python train.py --n_head=3 --d_mlp=1536 --vocab_size=12965 --qk_norm=false --attn_scale=0.0884 --parallel_block=false --extras=["capped logits"] --init_std_qkv=0.0219 --init_std_o=0.00546 --init_std_down=0.00546 --beta1=0.93 --schedule="wsd" --doc_mask=true --train_tokens=457200000 --dataset="wikipedia_en"
MLP neurons of a small language model. Each row is named by its layer, matrix (down: output weights) and neuron, and shows model dimensions 144-207. Each number is 128 + 32 x the weight over its row's rms, rounded and kept within 0 to 255.
A block is one neuron, or neurons of one layer that tend to fire together. After each block is what it responds to, as a language model described it from the Wikipedia text at the highest values.

L5.down66 [117 156 137 164 159 118 111  97 135  95 198  99 101 143 116 171 171  98 118 118 134 117 191  87 118  54 100  56 131 182  96 121 155 102  96  91 194 117 134 130 105  94 103 172 154 118 145  98  94 227 100 180 112 132 146 116  92 144 132 151 116  63 133 119]
L5.down105 [116 129 196 155 128  72 108 145  94 108 125 104  70 126  81 133 117  86 126 156 156 164 127 148 134 161 144 124 129 102  85  87 151 102 109 139  73 141 128  60 154 174 141 105  77 109 149 185 194 148 101  80 140 118  59  96  98 102 102 145 124 184 139 132]
L5.down147 [113 114  87 139 104 119 103 152 108 118 171  91 151 180 106 135 171 115 198 117  83 131 132 150 117 156 151 124 109 132 168  69 177 179  99 127  88  77  96 142 123  76 101 136 139 115  81 112 155 107  83  70 127 145 159 141 157 102  80 110 127 120 130 116]
L5.down148 [112  95  77 185 128 148 102 160 125  83 159 175  44 120 116 101 112 163  97 108 150 102  62 130 124 107 119 114 145 112  85  55 149 127 141  74 159 138 148  82 139 135 128  94 171 149 147 157 130 160 135 105 109 151 121  97 113 113 138 149 111 119 117 163]
L5.down405 [119 108  93 199 101  60 120 150 175 149 128  91 133  58  72 162 112 159 157 134 152 175 181 149 134 187 145 134 169  94 180 142 124 109  99 163 126 127 141 128  79 130  81  99  97 127 101 136 158 121 141 147  82 148 174 147 141  87  97 148 197 136 141 129]
L5.down467 [121 156 140 174  60 153  92  84 148 141 164  82 166 110 130 155 195 131 131 131 187 139 122 101 147  72 184  55 160 178  68 178 149  78 144 178 144 103 110 200 126 154  68 165 167 102 154 121 163 119 163  34  81 107 125 202 154 108 126  99 101 139 157 116]
L5.down676 [189 118 107 141 140 119 136 130 159 176 153 184 159 141 125 146  84 157 143 206 131 167 130 185 166  70 106 131  58 168 138 159 183  95 164 116 130 123 136 110 118 139 129 112 111 163 141 145 132 136 111 101 101 119 143  77 173 112 127 128 154 111 162 130]
L5.down685 [123 141  87  57 143 166 108 101 175 152 150 140 169 116 109 113  79 120 109 107 117 154 107  70  87 149 137 108 105  92 142 117 151 165 121  87 177 119 187 127  98 135 160 175 144 124 147  51 126 189 123 142 125 130 128 126 115 168 109 111 118 172 145 138]
L5.down746 [ 76  66 139 185 104 180 124 145 140 132  79 206 120 111 146 167 158 154 189 126 135 108 104 168 192 124  83 146 192 108 154 171 115 201 103 111 134 107 116  90 105  94 180 175 125  88 181 119 163 107  99 136 137 139 107 175 132 103 143 140  82 142 140 101]
L5.down901 [ 66 130 101  98 128 105 118 108 148  86  57  72 117 144 167  96 139  92 146  98 124 135  95 134 174  64 168 144 109 129 170  97 165 137 184 137 123 101 115 145  97 109 189 170  76  56 165  95 118 110 130 121 134 120 129 172  92 166  68 122  63 124 143  44]
L5.down1125 [115  90 138 154 146 109 155 135 129 113 127 125 108 125 122 113 187  84 153 108 161 134  65 141  97 115 167 102  99 102 148  77 156  87 103 132 150 116 132 124 171 143 154 149 158 149 136 125  98 122  81 134 136 158 146 126 156  63 132 149 143 140  87 128]
L5.down1282 [182 140 146  89 109  71 176 100 106  98 131 126 141 116 111 140 162 119 105 184 151 112 181 116 114 154 150 136 175 104 152 135 139  76  78 112 153 118 155 159 188 139 158 128 151 130 107  63 132 141 113 152 135 130 160 180 165 112 142 163 112 172 111 125]
L5.down1285 [101 114  83 145 132 100 128 111 103 105  94 133 163  99 125 139 134  95 111 185 143  93 102 122 152 172 140 112 108 183 178  94 118 101 156 162 150 105 112 169 135 162 118 125 108 127 113  91  99 131 151 165 141 204  97 103 108 184 100 167 127  90 128 135]
L5.down1289 [106 100 163 128 128 175  93 165 111 140 111  89 115 135  94 160 122 110  57 183 141  79  87 103 144 110 137 142 111 194 164 145 148 106 121 190 139 146 101  80 156  93 112 116 121 106 119 173  96  70 138  63 121 126 115 155  98  57  96 108 152 133 119  76]
L5.down1296 [101 119 152 125 114  77 134 122 170  99 171 133 155 122 112 145 134 143  94 104 121 148 112 147 158 157 113 121 156 129 100  95  98 170 156 112 109 117 210 146 102 102  92 147 130 105 149 175  66 168 113  92 133  77 105  94 118 131 125 134 100 148  98 165]
L5.down1376 [161 142 151 144 123 142 101 128 110  93 110 105 168 121 118 139 114 174  75 142  84  79 126 116 124  92 105  81 146 165 150 125 143 161 182 115  95 108 107 116 116  90 157 117 106 119 220 137 178 114 103 134 157  80 125 153 158 186 146  77 124 120 128 101]
Determiners and quantity words like a, great, considerable that begin the noun phrase after had, with, or resulting in.

L4.down318 [147 130 143 127 135  83 161  91 121 142 117 118  93  87 132 163 127 178 146 146  64 100 170 124 141 107 190  98 111 232 123 119 104  80 106 118 122 136 134 116 130  89  67 142 145 111 160 102 123 145 145 128  99  59 113  95 114 139 103  86 121 139 173  61]
L4.down361 [ 41 174 132 169 115 147 146 167  98 112  79 146 133  70 139  96 125 102  81 168 114  78 132 174 108 124 154 201 141 161 126 172 129  94 137  93  59 157 147 167 120 196 185 120 105 154 130  85 116 140 122  99 123 151 118 100 162 163 155 127  94 115 128 110]
L4.down441 [106  88  93 102 153  73 178 131 118 210 145  91 162  89  78 137 115 142 123 152  90  67 196 178 130 116  98 154 155 140 139 118 149 103 108 120  61 160 104 163 169 138 144 136 210 149 132 112 131 157 156 115 133 104 119 107 132 119 168 166 150 138 131 140]
L4.down908 [105  72 131 112  98 147 148 150 189 179 156  80 103 176 162  94 146 111 169 148  95 139 106 191 129 142 119 121 100 173 107 173 151 121 176 193 102 116 154 107 118  77 133 137 139 180 120 130 100 123  93 132  98 173 156 151 148 122 158  91 169 102 198 140]
Last subword piece of a person's surname completing a full name in biographies, sports tables and credits, e.g. Ask-ew, Corazz-i, Bark-ley.

L3.down1186 [ 93  76 134 143 142 146  83 103 142 105 193 125 156 123 122 144 116  99 141 130  67 138 123 128  95 155 129 119 136 143 120 114 127  61 203 123  71 115  54 143 129 121 161 120 143 134  80 145 125 119 102 151 143 144 136 136  97 137 123  86 167 141 122 131]
First token or word piece of a capitalized proper name in mid-sentence, often after the, of or by, such as New in New World, Lock in Lockheed, First Officer.

L3.down1002 [124 111 117 131 141  55 109  94  69 113 185 121 109 155 107 110 128  94 120 134  91  89 131 134 155 132 151 115 146 224 137 135 117 104  92  84  97 126 161 123 131  53 196 158 159 187 193 125 171 147 127 131  89 118 123 109 138  93 108 119 111 174 138 118]
Word pieces inside people's names, mostly the first piece of a surname after a given name (Mark Rob-ins, Greg Bald-win), sometimes mid-first-name (Ern-ie, Gl-oria).

L3.down567 [ 64 106 110 184 131 129 175 157 126 143 155 136 133  94 197 125 146  64 223 180 130 131 138 124  81 108 215 140  99 115  88 135  79 137  98 145 139  88 160 118 102 137 154 120  71 133 162 106 115 136 144 142 158 152 127 148 136  61  50 136 218 123 139 120]
Commas, closing ")," or " a/an" right after a proper name or birth date that introduce a description, e.g. "(born 1970), Olympic judoka", "Orlando, Florida".

L4.down53 [131  86 177 148 114 112 198 139 140  77 138 111 144 104  87 141 231 106 133 139 148 125 155 115 124 156 184 128 134 114 109 158  65 101 222 131 142 113 154 130 108  93  42 140 136 123 147 143 156 176 103 109 158 129 131 106 149 173  70 141 116 139 115 112]
L4.down453 [184  62 129 190 162 166 102 167 139  99 173 156 139  99 118 152 127 154 210  94 169 134 171 115  61 127  98  95 133 146 129 122 125 164  83 123  98 176 150  98  70 156 148 122 130 172 101 149 148 184  69 153 103 108 105 158 113  68 157 118  97 113  99 171]
L4.down977 [123 123 123 116 190 112 106  73  92  90 199 114 161 157 134  87 138 137 129 169 143 130 202 163 120 134 137 165 113 140  69 150 150 103 145 150 111 114 141  84 151 101 133 140 164  99 102 122 128 140 167 122 116 111 126 114 161 181 139 124 163  74  89 112]
L4.down1203 [116 166  98 165 154 167 138 122 120 193 177  88  99 107  83 101 173 105 146 102  99 172 174 159 127  99  64 127 143 126 136 109 144 124 130 119 135  95 111 148 198 140 171  91 155 149 116 143 121  95  65 150 168 140 144  99 152  81 168 152 157 106 128 179]
The article "a" starting a noun phrase after verbs or prepositions (became a, has a, as a, with a); also occasionally digits in figures like $16.8 million.

L5.down172 [154 106 149 148 158  80 126 100 128 143  84 197 153  92 107 133 131 146 114  85 154 182 107 191 131 131  98  63 118 132 158 124 127  78 137  67  88 157  80 182 146 132 169 192 114  80 208  99 126  67 131 154 128 162 124 112 128 147 107 164 199 118 102 104]
L5.down237 [175  47 123 106 136 137 118  90 116 163 128 140 122 145 139 132 131  54 138 164 112 116 158 102 144 173 148  35 156 114 106 162 145 126 113  98 104 112 145 157 151 141  89 121 172 158 188 128 192  95 127 139 144 108 114 132 127  92 145 119 162 147 103 144]
L5.down308 [117  71 107 148  74 103 153 114 117 116 146 161 190 108 162 114 124 132 142 106 151 154 129 187 188 137 164 165 152  71  77 160  85 150 117 116 162 190 157 142 144 149 158 129  84 178 171 163 158  93  93  92  74 113 129 135 127  65 166 184 132 118  51 184]
L5.down350 [ 91 134 152 181 128 155 110 108 153  85 154 157 180  89  84 127 105 127  92 130 101 130 123 180 187 181 185 168 144 145 113 166 143 130 127 144 126 102  86 169 166 159 139 139 101 132 111 114 136 118 114 200 142 170 156 132 146 168 145 146 105 153 135  85]
L5.down418 [117 124 111  76  79 134 156 106  89 231 132  92 176 183 116 187 153 159 131 155 160 126 162 137  94  74 119  88 123  62  95 100 149 171 110 149 150  92 107  84  86 149 117 138  96 116 158  94 135 104 133 157 129 167 105 153  71 162 152 165  73 121 104 145]
L5.down557 [104 137 161 172  96 114 198 128 114 148  86 145 121 146 132 100 137 159 161 107 107 132 109  61 123 130 127  88 123  90 148 120 165 118 157 161 105 123 142 123 118 122 167 121 128 123 149 132 107 139 144 125 108 145 128 138 136 100  91 160 126 158  76 109]
L5.down604 [121 194 109 165 134 199 130 135 118 130 156 116 166 109 118 136 133 144 146 137  95 118  93 116 143 150 148 172 118 134 104 151 184 107 143 151 162 130 131 116  96 109 177 154 136  68 132 148 125  51 124 140  96 145 144  91 119 104  85 119  99 126 136  82]
L5.down639 [102 188  68 160  98 129 101 143 168 135 156 159 169  80 150  95 170 142 112 134  16 208 109 120  94 165 132 179  73 181 106 114 151  76  87 122  82 156 120 111 117 168 139 144 151 100  87 136 122 106  74 137 102 138 153  89 144 152  52 132 125 166 109 139]
L5.down795 [ 83  83 107 112 111 109 122 160  94 100 173 125 135 155 130 104 173 162 138 133 181 149 153 171 138 129 101 176 116  52 143 165 120 173  49 160 122 125 157 101 175 126 121 128 138 149 147 102 144 147 107  96 127 124 135 173 122 158 128 195 105 101 152 145]
L5.down811 [119 143 162 149 152 153 168 159 112 143 128  76 133 128 143 124 153  80 142  79 155 110 130 118 113 166 152 106 126 182 186 107 138 121 128 123  90 156 128  89 110 130 112 174 136 161 113 103 153 175 172 110 147 178 171 116 143 112 113 138 108 123 111 120]
L5.down934 [140 131 165  74 123 169 122 117  89 125 131 177 133 168 171 114 164 125 109 128 181  81 113 156 109 126 201 125 152 107  87 187 201 166 209 173 135  77 153 110  82 142 130  77 150 135 120 133 116 104 110  96  97 131 112  98 148 159 126 154 103 104  93 111]
L5.down1127 [146 101 135 137 116  71 151  87 145 153 126 103 121 101 180 147 126 106 140 114  97  76 142 162 140 137 120  46 143 198 144 168 145  82 114 116  98 113 128 132 153 135 146 131 166 131 148  82 153 142  76 123 129 165 150 143 163 116 114 110 117 152 163 143]
L5.down1153 [139 107 153 145 198 103 209 120 165 190 147  94 114 182 152 115 171 130 201 117 153  99  94 152 144 146 175 110 104 152 151 135 104 109 107 212 151 109 213 125  97 111 117 102 205 147 132 117 143  86 131 117 130 182 121  91 105  83 131 179 183 110 110 115]
L5.down1287 [180 166 103 175 127 166 186 196 139 133  93 129 153  77 105 129 124 147  56 168 161 117 160 123 114 124 121 161  84 120 143 133 170 124 132 158 114 125  94 158  95 187 112 109 105 157 127 117 116 105  74  99 175 116 116 127 159  84 153 148 132 149 109 108]
L5.down1359 [212 133 138 127 102 147 142 131  81 141 116 126 125 153 103 145  88  50 172 172 178 121 194  87 103  98 100  89 154  76 118 110 111  74 127 162 138  97 107 145  80 141 134 134 139 182 145 142 113 115 107 127 179 125 128 102 162 156 118 145  83  99 131  97]
L5.down1362 [ 75 119 130 122 180  79  88 141 145 124  77 155  59 148 153 177 128 129 162 106 132 136 118  99 140 153 117 129 102 134 197 184 125 132 193 134 178 117  97 117 117 112 143 164 101 149  83 191 157 127  95 160 160 110 149  93  99  98  96 168  80 111 133 140]
Final token of a person's given name just before the surname, in name lists, tables and credits, e.g. Matt, Rich(ard), Sylvia; occasionally inside surnames like Seag(al).

L3.down384 [129  84  69 170 134 160 168 126 181 152 110  91 126 121  99 151 107 127 141  87 117  92 150 150 119  98 102 117  95 154 145 128 126 143  84 127 155 109 137  92 180 108  62 125 133 120 113 120 112 195 133 102  46 121  99 143 104 105 138 142 156  46  93 131]
The standalone indefinite article a, typically after a verb or preposition like has, had, with, in, as in "has a station" and "finished with a 7–9 record".

L4.down139 [ 45 116 165 179 103 156 163 117  90 113 151 121 149 106 144 142 115 130 144 167 140 178 132 133 130 100 117 134 128 147 165 115 109 130 105 146 160  69 141 137  80 223 169 192 132 154 130 131 154 161 138  81 117 142 102 170 150 122  85  88 104 125 152 138]
L4.down912 [ 78 138 132 132  91 106 157 112  82 170 125 160 118 121 186 191 153  97  93 153 104 118 185 188 166 113  91 112 109 135  85 156 151 106 118 156 152  77 157 138 158 154 181 123 162 180 194 132 116  73 107  78 108 155 120 189 158 185  82  98 126 163 141 116]
L4.down1375 [128 150  84  84 109 135 116 117 124 106 140  88  94 128 198 129 164 165 121  93 148 198 135 164 134 131 127 107 114 169 102 134  81 120  81 141 100 171 113 101 147 128 121 154 119  88 181 133 127  54 148  82 123 147 111 129 148 117 122 141 107 109 134 103]
L4.down1473 [115 136 144  86 128 112 173 109 113 122 144 119 119 125 185 131 117 145 160 145 115 132  93 122  66 131 141 139  88 146  79 166 148 141 106 155 135 145 118 178 179  89 206  85 124 171 135 157  81 107 153 129 115 167 145 106 160 161  55 134 207 128 117 125]
Place names after "in", especially the comma and state/country in "City, State" pairs, e.g. Dallas, Texas; Orlando, Florida; in India.

L4.down261 [ 99 154  99 140 103  99 120 158 102 115  86 164 137 117 152 132 107 132 146 113 102 106 127 118  96  84 136 166  69 128 128 166 141 169 164 101 103 127 121 136  82 170 151 119 102 107  80 185 123 128 152 158 176 145 142 114  83 153 114 162 102 130 129 131]
L4.down523 [127 121  96 112 139 134 215 172 171  80 113 131 148 115 145  69 156 146 116 119 151  59 135 164 116 138  92 133  70 118 119 193  56 149 162  56  93 156 165  92 137 192 121 186 149  98 177  87 149 113  97  87 127 170 122  89 163 120  78 182 133 126  99 182]
L4.down691 [150  62 117 132 103 127 117  79  95 132 155 165 138 128 167 111 103 106 154 133  48 173 145  82 137 169 154 117 133 207 113 135 148 116  54 138  69 160 120 147 167  70 126 170 134 108 152 124 196 123 110 147 164 179 135 124 102 127 112 111 134 141  96 126]
L4.down1189 [195 127 125 151 131 137  83 184 124 165 136 185 183 107 110 130 106 110 120 100  93 155 112  98  56 162 113 137 190 159 110 163  92  88 112 142  97 146  77 111 142 190 104 113  83 113 136 101 135  83 123 125 166  99 104 120 135 117  73 142 128 177  74 113]
Separators and number cells in sports and election tables, plus name pieces that follow, such as "| Matt", "Jan", "Elsie".

L5.down26 [ 94 209 101 143  10  94 111 137 113 104 150 125 116  94  81 124 103 179 177 114 146 130  92 116 130 123 123 151  61 179 151 131 137 109 122  90  76 147 139 132  86 132 109 104  80 106 130  84  92 204 125 161 154 166 138  97 155  89 198  83  90 121 155 143]
L5.down72 [112 127  92 147 143 105 122 164  86 141 144  27 138 103  94  97 158 130 126 158 134 210 143  93 113 155 108 129  95 165 128 185 114 130  86 131 124 118  73 108 143 113 145 129  79  73 138 138  94 113 122 107 203 129  88 128 162 209 168  91 171 150 116 136]
L5.down75 [142 148  90 109  91 176 114 156 125 163  96 106 113  89  89 141 148 105  78 133  55 146 178 126 126 122 120 131 194 166 134 156 143  91 119 151 145  76 149 147 123 156 113 199  87 160 134 158 123 134 133 159 126 117  91 146 120 164 171 159 131 156 151  84]
L5.down106 [157 139  95  82 106 168 155 144 191 110 136 171 177 115 104 137 108 150 153 133 127 125 124  94 165 128 116 161 115 126 128  83 175 140  83 109 168 141 127 138  97 110 116 173 137 134 132 148 101 107 128 161 118 109 122 125 106  99  91 123 159 175 122 100]
L5.down246 [131 147 111 125 127 115  91 144 143 131 172 146  98  92 117  96 123 179 117 120 102 120  83  84  62 147 129  88 114 142 133 129 135 103  72  85  96 132 162 110 104 112 206 194 101 117 189 132 123 165 110 136 107 104 109 178  90 121 119  80 140 160 124 102]
L5.down299 [115 170 116 135 143  89 122 150 166  83 184 115 103 105  94  90 124 165 139 147 100 114 139  82 135 104 171 148 149 152 114 141 208 129 118 176 152 130 162  82 127 135 124 158 133 136  96 165 115 142 146 140  94  89  80 161 128 146 134  90 215  83 148 132]
L5.down347 [152 139 125 130 139 171  36  99 140 118  95 139  82 184 131 125 187 141 109 119 102  78 181 121 129 163 131 120 108 160 139 103 175 110  94 192  51 146  92 130 113  63 150 156 102 121 126 149  82 154 165 149  98 139 147 174 169 148  89 114 155  45 102  85]
L5.down590 [116  98 157 133 130 157 125 117 159 120 148 149 100 146  95 137 133 114  86 157 123 114 127  73  95 128 185 129 142 154 131  96 126 102 111 131  68 138 148 124  36 147  98 186  71 100 101  85  94 138 111 142 100 139  61 137  81 146  98 135 124 159  77 134]
L5.down672 [ 64 130 153  60 116 141 112 179 108  90 122 131 133 118  97 137 134 169 169 160  50 158  97 140 113 176 124 150 175 137 157 117  78 156 136 103 177 155 157 132 145 214 170 119 126 138 144 155 179 112 136  90 134 131  89 127 118  85 139 165 151 185 129 128]
L5.down918 [148 153 133 115 104 115 141 109 115 126  50 112 206 144  87 161 168 159 104 104 176 203 125  66 193 118  95 119 121  98  96 137  95  81 115 122  99 106 105 160 184 110 107  92 133 109  82 147 162  66 133 115 135 169 143 111 189 119  84 104 116 141 145 105]
L5.down1043 [111 123 152 112 119 163 136 142 159 171 172 114  78 123 106 187 129 135 151 138 160  98  89 148 109 168 146 185  92 131 120 143  53  80  83 141 186  84 145 112  91 111 103  65 189  89 156 153 119 109 107 129 109 140  72 140  92 158 150 107 141 103 134 135]
L5.down1092 [130 142 125 133 115 171 136 112 106 129 172 157 106 149  99 137 163 102 131 110 106 101 145 134 125 125 123  83  88 166 117  91 226 146  95 139  62 129 164 134  64 126 126 113 145 101 112 144 100 132  90 116 149 122  94 141 185 116 133 138 107 190 154 106]
L5.down1224 [150 185  71 120 134  98 145 165 143  99 149  80 121 136 158  90 134 153 122 146 116 195 115  82 155 119 155 107 134 163 105 129 169 146 175 136 100 158  73 144 159 125 161 130 121 115 131 124 119 185 163 153 137 144 152 202 130 142 119 147 153 155 184 119]
L5.down1283 [ 50 162 103 144 138 152 160 110 159 114 134 141 152 175 139 166 131  60 191 140  79 196 107 116 137 108 131  94 151  99 162 123 140 107 149 123 139 175 123 129  77 103  60 193 110 132 173 121 155 181  77 198  95  95 130 121 112 142 112 154 126 113 134 117]
L5.down1401 [ 65 140 131 187  90 111 129 155 114 168 120 139  83 121 110 111 149 136 111 124 150 144 120 105 157 139 142 192 108 162 178 138  49 125 135  55 168 145 146 154 157 125 157 123 166 171  74 123  91 120 125 119 138 146 116 133 136 197 131 102 157 159  93 131]
L5.down1502 [205 113 108 159 159  93  94  90 111 105 112 128  95 150 139  96 154 120 168  75 102 162 100 117  86 106 173  87 119  70 185 138 125 132  87 154  76 172 167 112  82 150 150 127 149 156 136  97 128 153 153  69 151 144 107 191 109 166  54 112 132  75  92 145]
Single capital-letter first pieces of personal names, mostly foreign, in sports rosters, lists and bios, e.g. M(erve), C(ees), J(ános).